Weights of a small transformer language model.
Size: 15 layers, width 640, 5 heads of 128, MLP 2560 tanh GELU, vocabulary 18187, 86.2M parameters.
Architecture: LayerNorm before each block, biases.
Training: a variant of Adam for these matrices, 880M tokens, 6797 steps.
MLP neurons of a small language model. Each row is named by its layer, matrix (down: output weights) and neuron, and shows model dimensions 64-191. Each number is 50 + 12 x the weight over its row's rms, rounded and kept within 0 to 99.
A block is one neuron, or neurons of one layer that tend to fire together. After each block is what it responds to, as a language model described it from the Wikipedia text at the highest values.

L3.down141:51 40 39 34 49 57 51 63 57 56 64 46 67 43 49 59 41 59 51 38 41 57 56 28 57 50 33 50 84 48 41 44 49 33 46 50 53 60 49 60 51 49 54 52 61 56 30 54 28 66 62 52 46 37 48 56 61 34 66 50 66 66 59 32 34 45 41 43 48 60 67 35 64 57 55 51 58 46 42 69 50 45 36 53 25 48 66 22 34 58 62 52 56 51 62 44 41 54 68 54 54 41 49 64 55 53 56 49 50 54 62 57 60 54 54 47 58 27 55 43 46 40 48 43 49 17 63 39
L3.down236:50 53 66 66 40 47 38 70 61 79 54 34 50 50 60 60 33 39 27 68 51 43 50 71 48 40 70 63 51 57 42 66 62 43 50 39 59 43 45 56 52 41 54 30 52 39 52 61 49 44 48 19 47 52 51 65 55 38 56 45 48 58 33 56 51 51 54 46 48 63 64 65 61 43 63 43 69 56 67 53 37 37 34 44 31 73 45 37 33 29 66 43 21 58 72 29 48 46 47 39 57 65 65 52 65 51 46 51 75 53 65 42 30 52 52 31 80 37 46 66 56 29 66 65 52 49 47 48
L3.down362:65 33 38 44 55 62 49 63 60 38 55 52 55 51 48 67 49 61 62 41 77 62 52 55 51 65 51 42 51 48 35 34 59 31 43 59 53 55 45 62 44 47 40 38 42 46 29 50 44 59 67 39 58 55 43 40 51 51 53 61 32 43 41 43 55 65 60 48 53 46 54 66 42 60 38 54 50 55 60 41 43 49 49 61 45 50 70 36 43 60 67 47 69 43 60 50 38 59 52 46 17 31 49 59 35 58 39 80 58 59 44 52 55 33 52 61 47 50 56 51 42 52 71 50 56 57 56 32
L3.down593:42 55 50 12 56 41 61 28 40 30 28 40 49 74 26 74 49 56 50 43 58 63 55 56 49 46 62 64 40 64 45 53 57 40 44 53 42 47 72 39 51 38 55 69 58 39 50 45 34 60 39 48 48 38 56 49 45 41 66 43 52 53 69 48 36 49 68 20 57 51 56 73 47 52 58 67 68 49 63 48 60 45 47 50 64 76 47 57 64 35 56 53 57 35 41 55 59 79 55 56 61 69 67 54 46 52 61 39 62 60 62 31 65 66 31 56 46 66 51 43 51 58 48 44 54 41 60 38
L3.down696:70 40 47 55 48 59 68 62 40 39 51 48 47 40 63 99 57 47 26 43 52 59 20 51 40 36 53 44 33 36 69 39 82 64 36 50 42 38 52 43 47 53 57 33 57 61 36 39 59 44 53 47 60 43 39 41 36 44 78 51 61 40 20 44 42 73 82 39 49 50 61 49 48 52 64 49 41 55 67 46 39 57 49 73 43 63 38 57 83 51 39 51 24 61 51 55 51 66 51 73 63 42 45 47 40 47 44 48 68 39 53 55 62 48 26 35 54 72 43 57 42 42 52 48 55 45 42 43
L3.down989:53 37 63 55 50 43 61 59 56 46 37 54 41 62 62 58 47 37 40 43 49 56 69 46 61 52 33 40 60 45 31 47 48 27 39 38 37 52 57 40 39 40 42 61 44 31 49 63 47 36 61 40 55 61 76 61 44 58 64 59 64 52 43 48 41 44 62 26 40 42 65 65 59 44 30 56 46 54 62 53 33 52 46 41 31 54 46 57 54 49 63 66 62 34 64 62 48 50 77 49 36 50 48 55 45 74 38 71 67 49 43 36 50 57 53 69 47 46 59 46 58 39 70 49 60 56 42 45
L3.down1008:29 52 50 60 49 61 51 55 47 38 49 27 25 58 49 49 50 58 62 45 39 46 54 63 46 54 40 39 35 68 55 41 60 53 48 45 54 44 35 45 29 60 50 38 46 46 46 37 40 62 46 56 36 44 56 51 61 58 50 65 59 49 57 56 50 58 66 44 51 34 69 51 41 50 44 53 31 73 20 48 45 81 39 39 32 52 27 50 59 42 47 62 59 27 60 34 38 48 55 61 53 70 55 54 58 15 65 54 60 60 42 52 45 57 45 40 47 53 40 25 62 56 43 48 55 62 57 54
L3.down1158:51 49 53 46 65 48 45 56 66 42 53 54 52 42 48 39 51 53 51 47 55 75 44 48 41 53 49 55 42 56 46 46 44 27 39 88 48 44 56 56 65 59 44 43 40 44 68 40 35 37 52 71 76 49 36 54 65 66 52 20 28 47 76 45 69 56 38 62 57 51 39 64 51 65 52 55 56 48 44 52 63 38 43 62 60 61 39 58 75 27 57 52 31 46 40 48 50 42 61 78 54 50 24 37 59 33 53 63 53 36 42 40 54 45 45 51 44 64 36 33 45 57 38 40 49 42 70 31
L3.down1212:49 54 39 49 48 60 42 47 60 49 49 59 39 41 50 48 62 55 40 48 80 50 55 49 62 47 58 44 42 60 36 47 41 43 32 60 50 43 67 53 47 51 47 54 65 55 42 44 36 53 41 61 57 64 42 47 63 45 31 35 57 36 51 38 76 46 45 65 48 29 39 37 58 52 59 45 56 28 35 54 74 32 54 52 52 57 30 56 59 44 31 45 45 27 41 63 49 61 61 81 44 41 39 53 53 37 59 73 43 47 57 61 46 31 38 39 40 53 27 52 36 52 59 45 53 42 70 19
L3.down1612:55 55 61 74 49 57 70 64 56 55 64 42 39 54 56 75 51 50 42 64 47 42 57 37 48 55 37 46 17 43 51 52 55 55 48 42 34 57 68 43 57 55 46 64 61 44 61 46 51 25 33 65 13 40 51 61 64 54 47 62 51 50 25 49 21 22 36 43 61 75 34 48 62 44 49 52 42 62 58 43 44 13 54 55 64 56 41 54 32 48 51 54 50 45 51 55 47 65 42 40 41 31 55 33 64 51 38 61 39 48 52 46 29 53 54 59 39 34 60 68 30 58 70 37 57 57 56 40
L3.down1621:42 42 50 41 53 71 61 67 32 52 55 24 45 65 83 58 49 48 47 49 37 51 72 34 37 46 31 37 46 51 34 40 57 50 30 36 41 62 45 51 58 25 49 52 61 64 57 55 58 41 59 46 38 30 73 55 56 49 73 51 58 66 43 71 49 45 40 43 53 45 59 47 72 49 50 42 58 57 50 55 41 59 56 58 57 73 46 41 31 59 49 55 46 32 49 51 43 50 59 53 45 17 53 47 32 61 43 62 53 50 68 46 48 69 63 59 42 32 51 61 75 41 70 50 61 59 33 50
L3.down1652:76 45 43 54 39 37 51 65 57 66 48 55 57 50 39 54 55 57 25 56 50 63 38 37 41 59 59 71 60 39 53 67 61 60 42 47 50 57 47 51 33 55 68 62 39 68 54 63 48 52 59 45 57 27 51 51 71 54 49 56 61 50 69 39 38 53 62 54 49 48 63 50 48 48 39 59 54 34 52 61 59 46 36 56 29 37 59 41 38 37 57 32 45 58 57 54 52 46 58 55 60 22 54 69 43 51 59 33 38 46 59 57 35 68 57 55 64 19 49 47 45 57 70 42 54 60 64 50
L3.down1813:63 54 36 55 54 41 51 59 55 49 38 46 51 64 52 81 54 62 61 42 55 58 81 52 36 44 34 58 53 51 24 77 47 34 24 46 42 71 46 68 55 34 40 52 30 45 33 53 52 46 52 39 52 52 40 62 65 35 66 48 64 51 50 56 49 65 57 44 51 38 58 47 68 45 48 47 46 52 48 48 47 51 53 38 36 63 47 48 47 34 62 61 53 38 60 61 46 60 35 44 58 43 52 50 38 54 49 60 53 24 72 69 53 62 47 68 71 37 57 52 51 55 42 40 62 54 61 48
L3.down1826:29 69 46 40 55 41 56 51 76 43 48 35 56 49 56 56 36 63 40 58 16 67 28 55 35 50 59 54 39 69 68 66 40 49 51 57 65 36 42 61 56 52 73 54 63 57 53 41 55 43 41 63 83 63 53 49 66 43 36 56 38 58 53 68 51 81 66 62 56 44 45 53 37 44 41 56 56 21 56 38 86 48 46 54 36 58 40 56 65 28 44 47 60 42 42 52 49 29 58 43 49 35 41 59 47 41 54 65 37 61 37 42 60 35 39 28 42 61 35 39 53 55 43 49 47 54 47 39
L3.down1913:28 53 53 42 41 44 50 55 48 37 43 44 61 48 57 66 35 41 42 47 60 49 36 67 64 64 60 69 49 33 45 55 67 48 47 70 50 54 41 54 54 44 64 48 31 23 49 24 54 66 47 41 73 39 58 58 35 64 35 54 61 38 46 48 63 80 53 54 49 40 49 60 49 50 54 57 44 49 53 49 39 78 43 51 60 48 85 49 24 44 49 31 44 50 85 38 52 57 56 61 66 65 53 45 41 46 85 63 47 61 62 26 26 47 39 51 58 68 32 50 57 39 52 40 46 54 68 46
L3.down2265:74 45 49 53 58 48 52 70 31 46 49 45 57 47 55 53 33 46 38 44 56 45 52 20 66 50 54 47 57 72 53 43 67 45 70 63 60 55 32 63 49 23 43 43 47 48 66 60 49 52 52 45 45 54 68 35 58 32 67 68 71 55 48 44 23 58 36 61 55 56 49 66 68 46 65 65 55 61 35 49 49 49 49 46 45 62 67 52 43 69 67 66 61 60 50 50 51 26 59 54 36 46 48 45 56 56 42 74 53 36 65 51 51 76 53 52 56 35 61 39 47 31 26 58 55 44 42 60
Description: Final suffix pieces that complete an adjective before a noun, such as -ous, -ical, -ed, -tal, -able (ambig-uous, botan-ical, horizon-tal), plus whole adjectives like consecutive, electric, simple.

L3.down191:58 63 58 50 40 55 47 67 63 52 69 53 55 46 47 58 45 55 39 48 42 59 50 74 52 88 44 67 34 37 50 66 62 44 38 50 44 49 68 47 56 50 61 59 24 46 58 53 48 25 50 72 52 54 61 45 66 58 48 65 69 50 29 36 52 60 53 54 61 36 49 62 63 59 67 45 49 35 46 34 65 66 48 54 44 59 64 48 48 48 58 57 54 44 32 34 57 40 28 16 47 44 63 52 52 45 68 50 51 42 40 19 59 44 37 41 23 56 43 52 36 49 74 50 49 23 63 66
L3.down294:56 65 75 62 60 48 29 57 63 55 59 57 55 37 66 71 57 32 71 67 49 53 50 61 45 28 39 58 44 47 25 62 54 16 52 44 32 63 35 57 39 58 49 56 34 26 39 54 41 41 43 46 60 48 50 30 57 49 57 50 53 55 68 47 37 57 38 50 58 48 48 78 74 54 49 48 58 43 50 48 46 37 38 52 51 51 39 39 26 66 69 76 32 47 54 31 46 67 57 53 46 47 58 31 60 45 84 61 22 36 39 61 53 52 60 76 43 39 69 42 64 56 40 48 49 42 70 28
L3.down352:34 39 34 39 51 46 46 72 38 54 61 30 51 49 44 69 39 53 53 40 59 66 61 52 38 57 59 64 40 63 49 42 58 61 33 30 58 29 34 54 45 50 31 39 51 56 44 51 48 36 49 40 51 78 47 55 50 50 80 57 66 42 47 40 65 41 37 77 50 47 23 40 64 47 45 40 70 47 57 61 37 67 54 72 51 58 62 71 84 46 36 54 49 58 64 57 53 54 74 53 65 38 41 63 55 59 64 39 37 54 49 47 72 81 60 48 29 50 30 55 65 53 56 48 50 57 30 54
L3.down791:46 54 46 43 54 29 51 44 44 34 56 53 41 45 68 58 40 71 57 53 66 31 42 40 72 35 71 62 47 46 39 54 41 55 44 59 53 59 29 54 56 36 39 44 35 53 47 47 52 78 65 69 46 42 62 55 69 46 47 35 63 42 53 52 43 54 65 62 45 33 46 37 51 42 46 62 21 48 51 62 25 45 45 61 47 61 32 38 51 53 51 36 52 42 67 26 57 52 40 68 62 41 64 45 38 57 56 39 49 63 24 85 51 48 43 64 64 57 48 40 52 71 42 69 58 44 49 57
L3.down1112:41 43 39 55 47 54 39 53 60 40 28 50 45 51 38 61 53 53 41 44 33 40 37 56 61 31 53 60 69 60 48 53 46 39 62 36 61 41 47 41 42 44 51 62 66 59 57 44 45 49 52 63 54 54 46 52 40 47 44 48 57 49 39 61 42 48 41 51 31 45 44 50 60 46 43 78 65 46 30 43 62 38 57 23 59 45 37 50 54 49 42 40 61 59 50 29 59 56 68 50 44 48 41 54 38 30 44 44 57 48 74 74 31 39 63 57 44 71 29 60 47 32 49 58 56 38 59 59
L3.down1353:39 33 44 39 36 42 52 46 63 40 44 58 38 32 39 70 39 45 46 70 56 09 70 42 34 34 28 54 45 46 37 80 49 54 51 53 61 50 46 66 46 58 62 29 49 42 61 51 47 63 62 36 54 74 62 48 69 65 59 39 41 60 34 46 51 53 45 49 68 68 67 59 54 27 40 50 44 50 45 55 64 35 56 46 60 57 49 35 49 39 52 22 52 42 48 60 54 78 53 60 49 60 48 58 42 44 37 37 62 54 70 53 51 43 65 46 33 44 48 46 60 38 60 39 52 65 65 63
L3.down1427:44 46 24 48 40 51 56 25 55 40 34 50 72 30 62 73 36 35 59 44 48 54 49 56 70 36 58 45 49 39 60 33 44 28 53 46 42 53 60 30 38 57 41 53 51 40 69 40 31 39 51 43 51 57 25 54 58 59 33 54 62 50 46 47 61 43 41 43 52 41 61 39 71 34 56 55 58 42 22 29 52 69 55 33 56 40 46 36 47 45 56 48 62 48 52 47 54 67 36 50 77 48 50 40 42 33 55 47 39 53 64 63 45 36 44 58 32 43 47 26 49 58 69 51 46 52 59 45
L3.down1542:37 70 67 49 52 53 46 73 47 39 55 43 58 42 60 37 63 48 45 59 44 67 42 69 41 70 61 42 44 41 38 45 41 42 60 36 51 50 54 46 45 60 73 41 55 45 49 36 50 56 47 36 71 61 56 38 62 50 67 46 38 49 74 37 60 45 67 44 62 69 37 31 50 39 42 43 58 65 35 47 41 44 55 38 45 63 47 55 60 52 42 75 52 47 38 33 44 43 57 59 50 48 47 55 38 56 59 63 31 59 57 37 67 63 48 36 32 63 44 65 44 53 49 46 48 38 48 45
L3.down1610:48 51 70 56 55 23 54 46 46 46 59 41 59 41 55 61 72 59 48 47 47 58 44 58 35 51 52 36 38 43 65 49 38 65 54 47 46 70 58 42 49 45 48 40 63 42 45 36 47 70 58 40 68 79 66 27 66 62 47 56 59 53 68 43 33 39 43 62 50 55 63 41 54 44 64 68 44 58 57 39 58 72 52 50 47 65 65 61 61 40 47 50 40 62 43 55 59 24 48 54 37 64 56 47 42 38 48 60 37 69 65 54 35 49 54 63 40 62 79 33 30 34 44 53 53 49 45 58
L3.down1740:62 48 54 46 59 54 47 59 63 44 40 34 37 26 38 70 40 60 43 41 36 62 49 67 48 47 17 57 66 58 46 60 58 62 58 52 35 39 47 58 41 56 38 46 49 55 37 47 51 59 47 66 27 52 43 57 43 54 52 47 52 46 59 53 50 63 34 56 49 47 49 62 54 50 39 45 76 54 27 58 47 50 44 57 37 67 62 61 70 32 38 45 70 59 36 63 60 36 72 52 53 45 57 61 56 44 62 45 56 62 59 24 45 49 60 48 50 55 35 62 76 53 56 39 51 34 42 65
L3.down1803:50 85 57 29 56 40 63 44 38 38 36 36 45 55 72 53 55 47 51 48 33 68 54 59 80 64 68 66 53 67 55 53 45 33 43 45 44 53 29 51 37 40 58 78 32 44 57 61 35 50 35 45 37 50 51 62 36 55 51 34 42 38 59 51 76 74 49 47 52 48 31 68 42 54 44 76 52 56 61 37 44 54 47 63 45 44 58 51 42 49 50 52 81 52 63 73 48 67 56 55 64 58 60 55 46 56 49 95 60 70 22 50 57 33 54 63 56 70 47 55 48 35 58 36 53 64 26 44
L3.down2009:74 54 54 50 45 45 54 63 76 50 38 57 41 48 69 74 51 26 39 52 06 43 53 35 63 39 64 41 65 52 30 46 42 57 40 38 49 34 41 68 48 34 50 69 48 58 52 55 53 65 45 68 44 58 48 57 34 37 60 71 56 66 65 39 38 49 75 24 31 56 44 31 51 33 47 49 62 56 55 33 36 32 74 46 32 84 30 58 46 34 17 57 42 30 65 22 66 54 61 49 43 49 51 51 59 41 50 48 40 40 66 49 34 34 49 58 60 65 54 38 46 40 43 60 47 60 20 46
L3.down2079:66 48 34 56 58 35 35 49 56 63 56 72 47 37 44 55 62 44 60 66 45 43 54 54 67 55 72 48 60 55 41 37 40 58 43 52 60 52 72 38 50 20 44 78 49 56 37 51 43 45 63 59 47 56 52 42 62 47 57 53 57 43 59 69 67 60 74 48 50 55 33 41 33 37 29 52 54 56 67 49 57 54 36 48 58 52 66 46 74 50 45 50 52 53 29 49 44 43 41 61 82 42 25 55 49 52 37 51 55 40 37 46 46 41 73 48 53 52 52 50 65 51 34 32 48 37 57 51
L3.down2211:54 49 39 39 51 63 44 41 53 62 61 57 49 68 57 77 51 37 57 41 48 36 41 49 47 46 10 33 44 60 45 99 52 32 42 63 48 30 56 62 62 64 47 81 55 23 22 39 21 39 60 61 60 67 61 32 55 72 44 49 46 46 48 44 58 55 52 47 59 76 59 32 32 41 38 47 51 59 59 33 64 48 43 69 47 29 53 55 34 56 44 35 72 61 41 42 61 36 58 65 54 63 38 52 62 56 56 52 36 38 65 60 42 38 54 51 40 57 47 48 54 47 48 59 49 52 46 56
L3.down2249:41 51 48 57 62 71 27 33 66 43 49 35 48 41 40 38 50 67 45 36 64 51 47 34 73 66 39 48 50 35 44 05 69 29 48 61 39 41 44 71 31 75 50 40 52 60 46 44 53 53 51 30 45 55 47 61 48 51 32 41 33 52 26 71 56 38 48 51 31 53 32 49 42 64 60 67 43 24 79 36 57 53 54 65 57 61 48 69 33 40 49 47 72 67 52 33 30 52 43 58 44 46 23 45 61 59 63 58 41 48 42 60 54 56 57 49 25 54 43 42 41 58 49 55 41 44 45 44
L3.down2512:70 47 54 40 50 53 45 47 55 50 51 67 69 54 47 38 50 55 62 50 65 40 45 67 66 25 36 51 64 45 71 40 54 68 36 50 60 74 48 47 65 71 22 70 34 23 70 52 44 69 65 71 35 23 72 44 49 51 46 52 55 42 36 39 56 46 47 57 63 52 52 44 58 44 59 69 58 59 57 48 33 42 48 39 42 35 80 44 42 23 51 54 38 44 45 45 51 67 44 53 99 36 58 50 31 78 58 41 49 51 54 57 32 52 42 52 47 43 32 30 57 46 36 72 56 42 39 41
Description: Number pieces in coordinate tables (the 45 in 34°45′), other table or infobox figures, politician after a nationality in short descriptions, and party names in election tables.

L9.down1383:42 49 36 44 59 43 59 71 65 68 52 52 35 65 49 65 61 44 52 40 51 49 63 41 32 47 40 55 61 47 71 31 63 34 40 46 62 35 41 43 56 50 64 31 58 39 53 54 47 66 60 62 49 68 37 31 42 40 49 34 40 58 46 36 63 40 54 56 46 52 77 57 59 50 15 49 40 54 67 53 53 51 50 61 54 29 51 43 36 51 44 47 59 44 56 53 50 54 35 15 38 61 52 69 59 48 54 70 45 42 53 40 46 54 52 40 71 59 49 20 56 54 47 31 60 67 48 54
Description: Final piece of a past-participle or adjective used as a modifier before a noun, such as actively managed, self-proclaimed, Allied-occupied, disabled.

L7.down141:75 64 50 41 28 37 55 32 25 29 66 72 80 49 60 51 51 62 55 36 47 32 36 48 37 48 56 43 58 54 31 62 49 42 64 55 41 40 53 47 71 39 57 37 38 16 52 78 62 64 54 50 44 68 52 53 47 41 47 39 48 70 48 53 50 68 27 50 44 57 59 57 70 53 44 56 45 47 58 40 46 40 50 42 48 55 37 27 42 38 70 52 35 69 52 59 62 57 38 57 29 49 61 58 43 61 41 57 66 34 34 56 66 54 47 32 52 56 49 63 47 48 50 56 40 40 41 61
L7.down230:54 58 42 56 53 65 53 73 44 65 56 56 42 59 68 49 38 34 54 29 32 63 61 53 46 75 40 41 58 46 64 57 55 50 42 44 40 50 64 42 50 56 72 62 63 51 39 34 25 57 63 61 38 06 64 57 46 38 41 36 31 32 75 53 33 51 57 51 45 22 55 76 39 45 48 48 55 73 66 55 47 62 44 32 55 42 37 53 58 62 59 51 48 43 36 41 29 38 45 69 60 54 50 37 52 65 49 43 31 51 52 59 57 61 48 27 38 40 51 50 64 49 46 47 44 37 48 44
L7.down402:53 46 47 32 64 52 57 68 56 66 46 53 34 31 70 53 62 49 63 41 19 38 54 75 67 52 45 43 46 41 58 51 26 92 41 44 40 53 27 49 55 65 71 43 58 37 55 47 30 54 44 29 60 43 58 52 59 45 45 77 51 59 54 51 43 50 34 55 62 34 44 43 47 47 62 50 41 46 50 66 56 76 54 55 63 62 47 46 56 68 48 39 41 47 59 46 56 47 60 71 33 65 48 61 35 38 54 68 64 61 28 27 46 53 71 29 73 59 26 51 63 66 35 27 61 40 30 61
L7.down740:55 56 57 36 53 34 68 54 71 42 46 65 49 46 58 56 72 41 67 53 38 42 55 48 33 49 51 55 42 63 33 33 52 55 41 56 41 39 68 74 24 34 52 52 45 36 49 57 25 38 35 52 58 45 56 35 55 73 41 56 37 45 45 36 43 64 42 41 47 56 62 67 43 64 43 58 45 55 69 38 54 46 51 64 65 47 41 54 61 62 41 60 59 64 47 44 43 54 27 52 48 78 32 66 34 38 58 60 55 42 63 41 56 70 44 56 33 50 21 54 52 55 25 22 42 56 44 83
Description: Number tokens inside structured data, mainly coordinate minutes after the degree sign (116°22′), track-length seconds (4:18) and table cells (goals 47), plus some " in" after proper nouns.

L9.down281:15 51 39 74 75 33 60 41 39 55 48 67 39 63 31 47 79 56 60 60 74 50 54 28 53 72 50 49 42 33 52 34 60 48 52 38 46 60 55 48 60 47 44 35 60 82 54 56 37 47 51 56 40 41 47 58 56 41 52 60 49 41 46 35 33 24 53 54 51 47 45 55 67 53 49 38 55 46 50 47 54 39 37 69 47 57 46 44 63 42 59 46 52 45 60 61 63 31 73 30 41 44 47 27 59 45 61 68 42 58 59 40 43 56 69 65 42 45 55 57 45 48 53 50 47 67 45 40
Description: Final digits or digit chunks inside numbers in tables, infobox stats and unit conversions, such as vote counts, coordinates, and goal differences like +43.

L7.down785:63 48 58 41 36 41 58 54 43 63 38 41 47 66 58 74 52 31 41 47 45 43 43 43 45 50 68 77 55 51 72 55 40 52 47 30 36 26 50 61 65 35 44 59 55 46 44 58 52 61 42 57 33 44 49 45 28 49 42 53 44 36 56 47 56 56 31 48 47 53 60 63 34 39 66 49 33 51 49 49 34 39 54 58 50 42 57 58 53 34 44 61 66 39 63 64 49 30 34 43 39 54 50 56 71 42 53 56 51 76 60 38 57 37 49 70 39 45 62 40 35 52 60 45 51 62 41 45
L7.down988:54 66 50 47 60 25 54 53 61 62 43 53 51 42 50 54 61 36 39 61 57 52 70 59 38 70 54 44 51 39 74 37 79 62 44 34 51 47 59 45 50 49 65 33 83 55 54 83 38 61 44 54 61 61 45 67 50 63 59 47 46 37 31 47 66 43 32 37 55 40 45 54 49 55 39 55 44 53 54 39 33 54 37 65 67 44 32 36 60 57 70 33 28 62 51 76 52 49 55 64 54 44 30 50 68 45 37 58 53 49 54 26 57 55 54 82 49 56 61 33 59 41 58 60 60 56 62 54
L7.down1768:50 57 47 61 20 53 40 51 66 55 71 39 57 33 57 67 34 46 73 41 72 68 67 57 50 66 30 43 56 22 48 46 63 40 29 51 49 53 45 52 55 51 37 52 61 37 57 60 76 36 50 53 62 52 44 42 62 72 57 60 35 53 42 25 56 55 79 37 35 51 58 39 63 56 51 74 46 38 54 60 56 45 62 47 37 73 47 46 67 42 70 53 44 44 24 44 47 44 34 53 54 38 61 37 39 41 43 59 51 56 73 45 61 35 63 54 39 41 43 46 53 33 60 34 68 49 32 19
L7.down2033:58 67 33 51 53 54 56 85 60 50 48 47 48 54 48 62 38 62 40 54 29 55 60 53 49 53 53 59 53 49 51 34 56 72 31 28 40 35 49 46 49 62 62 46 44 55 73 25 44 37 61 54 36 65 51 42 53 39 51 42 62 66 36 75 51 62 48 42 49 65 58 50 64 66 25 61 55 42 29 44 27 52 31 48 26 52 39 40 11 46 62 56 52 72 44 59 64 56 46 38 27 54 44 62 45 33 45 62 66 51 39 49 37 53 40 42 56 72 60 50 45 41 41 17 48 33 78 51
Description: Final suffix pieces (-ed, -ated, -ized, -ible, -istic) that complete a participle or adjective before a noun, as in fabricated evidence, intricate inlay, compatible systems.